{"num_hidden_layers": 12, "hidden_size": 384, "num_attention_heads": 6, "num_key_value_heads": 6, "head_dim": 64, "intermediate_size": 1536, "vocab_size": 4096, "hidden_act": "gelu", "norm": "layernorm", "norm_place": "pre", "norm_eps": 1e-05, "positions": "rope", "rope_theta": 10000.0, "rope_fraction": 0.25, "qk_norm": false, "attn_scale": 0.125, "bias": "all", "tie_word_embeddings": true, "parallel_block": true, "init": "normal", "init_std_qkv": 0.0168, "init_std_o": 0.0, "init_std_up": 0.0168, "init_std_down": 0.0, "optimizer": "muon_variant", "learning_rate": 0.00652, "lr_mult_o": 0.673, "lr_mult_down": 0.7, "beta1": 0.95, "lr_head": 0.00738, "max_grad_norm": 2.0, "warmup_steps": 200, "schedule": "cos", "final_lr_fraction": 0.0, "batch_tokens": [32768, 65536, 131072], "max_seq_len": 1024, "doc_mask": true, "z_loss": 0.0001, "train_tokens": 486400000, "max_steps": 6981, "dataset": "wikipedia_en"}
MLP neurons of a small language model. Each row is named by its layer, matrix (up: input weights) and neuron, and shows model dimensions 80-335. Each number is 500 + 40 x the weight over its row's rms, rounded and kept within 0 to 999. Numbers have three digits each.
Before each neuron's rows, "fires in" lists the words (lower case) most often at its 100 highest values on Wikipedia text that the model never trained on; "fires on" lists the tokens most often at its 100 highest values on Wikipedia text that the model never trained on. A number after a token or word is its count.

fires in: "labour" 15, "6" 14, "5" 11, "democratic" 5, "7" 5
fires on: "6" 27, "5" 21, " Labour" 15, "7" 6
L3.up247:471416480510481443565457593470540488482519507452544489486500444449526528541501575391447460508418432543520543470494510532446463521541525547509559433455529500519582508513507506449537535518516499529495533530543463547454419553427504542434471489529464483419519483512462493501530523522435525584499470521541510470516597442469508450461559529463514523465507521506474557531535535430465435501543485440516455468494534528488459494492555518528430486561551432471488475518446510557556502397519515554456465534530503525459475488527472578487470477519460510535554512470462552517514549492476466528465470489544507482470518496529431476514526511457484442503467489514469459479494561506462419523488541500548524417508515472531463554489549498490466479446560453458468477569503586446521546491415503

fires in: "york" 28, "california" 9, "berlin" 7, "connecticut" 7, "vermont" 6, "africa" 6
fires on: " York" 28, " California" 9, "lin" 7, "land" 7, "ut" 7
L3.up1002:475498475472466500543562490545547485516493540515494507446450517400515510517548496517469485521562538419486439437511470419456489460491462531489537520427583497514540418470512476450468497509535518455485460494505492486462528523472522480444530602554471540552510519539478580482433433520470529470464531499448479517541495556487446519543431517528561540537485485517502524519484507488453548583483534583500551524497447480534427511516446454499492604479533483585504584473445443490532415430550507484510514467496483503591504471507420489490540476555475468534484467606513512498549485570520469532507490528472461516521465498504456544541498505481529485531506472444424497471547482476496541584502409529478571579531553499437503471533529495478446526488558463489538567522458457509473470528464427

fires in: "made" 28, "make" 11, "making" 7, "makes" 4, "mitchell" 4
fires on: " made" 28, " make" 12, "os" 7, " making" 7, "and" 6, " becom" 5
L4.up898:457542474448501417540553439500501551541499534490509493442492499521526477495530464510531484523512537424524451523520513478486602514486505501498459589473559553537545481532615458478566491560469493452466504419473492476547501532508457534522513445497435490456532468474453548490487565447521539528490400525489468426419474476512394540539511488475469514523463463505449527514506506489492517412468465462527545554492518494478585427535556508495531558555491459503450451505452460524535499469497504505431538483484533502518533513415425521438548551556532509478518422410522475502570554477545545417527521469502534501464572484556492496472518523495489567490564539483504588477527557536489449489433493511470523471459519558443481530442503488523494490530548522527491500494423457495517502478501601

fires in: "boys" 13, "students" 10, "girls" 9, "jewish" 8, "players" 7, "student" 4
fires on: "s" 23, " students" 9, "ish" 8, " players" 7, "ants" 5, "ent" 5
L3.up1038:462547506438520496605405471499546506494551452421456411487563531462469484567506514476481504536499523548450460478581544539550541496476470508466580486407505427452522481526506454449500450458531573526452489549526512466537529506574532441440509460528523479482474570558502515466480550539580493449481508453482521574507450604451603488474529460521536523499456411487459511515495523494531483468504495476477486578486563510446464497509461462489478532472511460478476541553551501483554495444470401504591515528498531536487490595524546554508510495491485518521496517568480516499479494454454470501515472540483547534494538547511594550469489411422472553494474498487511514515484462537495542504493539464467497508497448534454513556509542460548501533539485534466523534451503563608444499505485554

fires in: "000" 36, "greek" 6, "slovenia" 6, "communist" 6, "hindu" 5, "romanian" 5
fires on: "0" 39, "ist" 9, "u" 9, " Roman" 8, "reek" 6, "en" 6
L4.up589:530425435492462564527510511510504438498528554476475469480550474505501463542542479513521492509491602529539507555556552507516456528502463485557531467478511592504526544518567554453506506520489487556439480461519528464510544485480519449472493497523499534524513539499466514482477466521536542461495525483465413556453500434519584524505505424461568509482556540418458506483568546493492508528518487520547478492568528481517503520422531501482468558543509543547535542567402521464476565385453433469567427524467485477459513593491514531403437495505529489461510516467451495509499516498418502524477506547478493482584574518481528438487406508483441503516465531548528580466479524537522500490468467435449466491566503448516577422515541464494533446546462482450403470514543458433460574444557555

fires in: "had" 66, "have" 14, "has" 5, "were" 4
fires on: " had" 66, " have" 14, " has" 5, " were" 4
L3.up885:467528516539475506559536513525447502527524504526482502509511439528451491580429479480468515489490491513487465475420466485504451533596541540500471453407431483522476481555487535512461500512513491464548513517564560547431518503445474494514513577519530516488565492511494459490480564449456458549463520458528492489474419526499450523528531463545543474476433513473523473463493547445468558528559507514412496478498438493501480462491539526484485470524482457454450521487471539465531499433496544478429529474499512451505513513581517562441490517541478480496469513516428540476510520438498545528508474456489486501506497567412437544525606436516498536420498537537509508547463430484517521466500489514448493488536478492499579464544492578595526439459500515473507540547517520454526421515548490

fires in: "dōrō" 16, "radio" 12, "highway" 7, "station" 6, "singer" 5, "song" 5
fires on: "ō" 19, "o" 8, " radio" 7, "way" 7, " station" 6, " song" 6
L3.up174:450477571433433485563483530537497538504536460459457550445465567530392424486512462527469532469488469528441506496455502470555508495565459507494494470458467541463448508554521506452485538451576572517496494519482496485517540499540520467497442527470444472506505564413526488458509469539472433520454491455486476543496486501566575501506468553508504483561535501505446541417470539455499462458473493468596471538562532461514470498452532491461534515485538505556476552624519500528472506465456502481449497444431559517490518556501544530486504454456453557515473463479535488469439467497537490476539522534463453507573478558531462504504539471508542539461464518545417463529409516487481477494519541365470502573475490492408463555523440502441534454467542546485443533574552498518497473458453448

fires in: "of" 46, "on" 25, "about" 10, "from" 5
fires on: " of" 46, " on" 25, " about" 10, " from" 5
L3.up1085:509465488524487454516502459475508494565406457544561466446503568488547528453528519440387525426499435566527496518490565481523498475521502533490529477497489455476503459497537541494445496488493538468491483506480530546524482505388439432469550451547502564490554489472517538522530515557533497445430507496478625500537496448491524449496528549514514549506540606493481475511557480486470528457486496530523487520545465579527487522486500517533500423459482560476408548490565482479446525452496501482463438476520456457463493498535408404519433478520486485513531559555543578521491476509507510527512495397521483555460605484485486461504503489488511514506517537503488453415530503493453554450465505504521525497508516436430453421498457488480500491539507608547487493572462508586476428499509492

fires in: "of" 35, "mathrm" 10, "mathbf" 8, "in" 4
fires on: " of" 35, "r" 10, "b" 8, "e" 6, "h" 6, " in" 4
L3.up1261:489460529509515476477501523491495529498510475516489531451465519498476494479520587480457592532542456481474470469427510479536521485482526401526496493468456440526432520538482529502482463486517455438503533534539453540520532532500472472498492491470471548538559492562467532557526516514521507497525534460496527510444576564458485564568518497517456505546519522582576548444447463477500450529443539562507489506494478521491565446516455519513422533544514515485483492422537490508488517445550460560535538483574492489538497522607527502476514459530494473549601478453538495471502525584555594479566469546516578537512434544522481518482546520427511515436522491476529534407561502496481643512584472471533525464480445458479482524539512438495496511447516548427476508483454636545545433525519592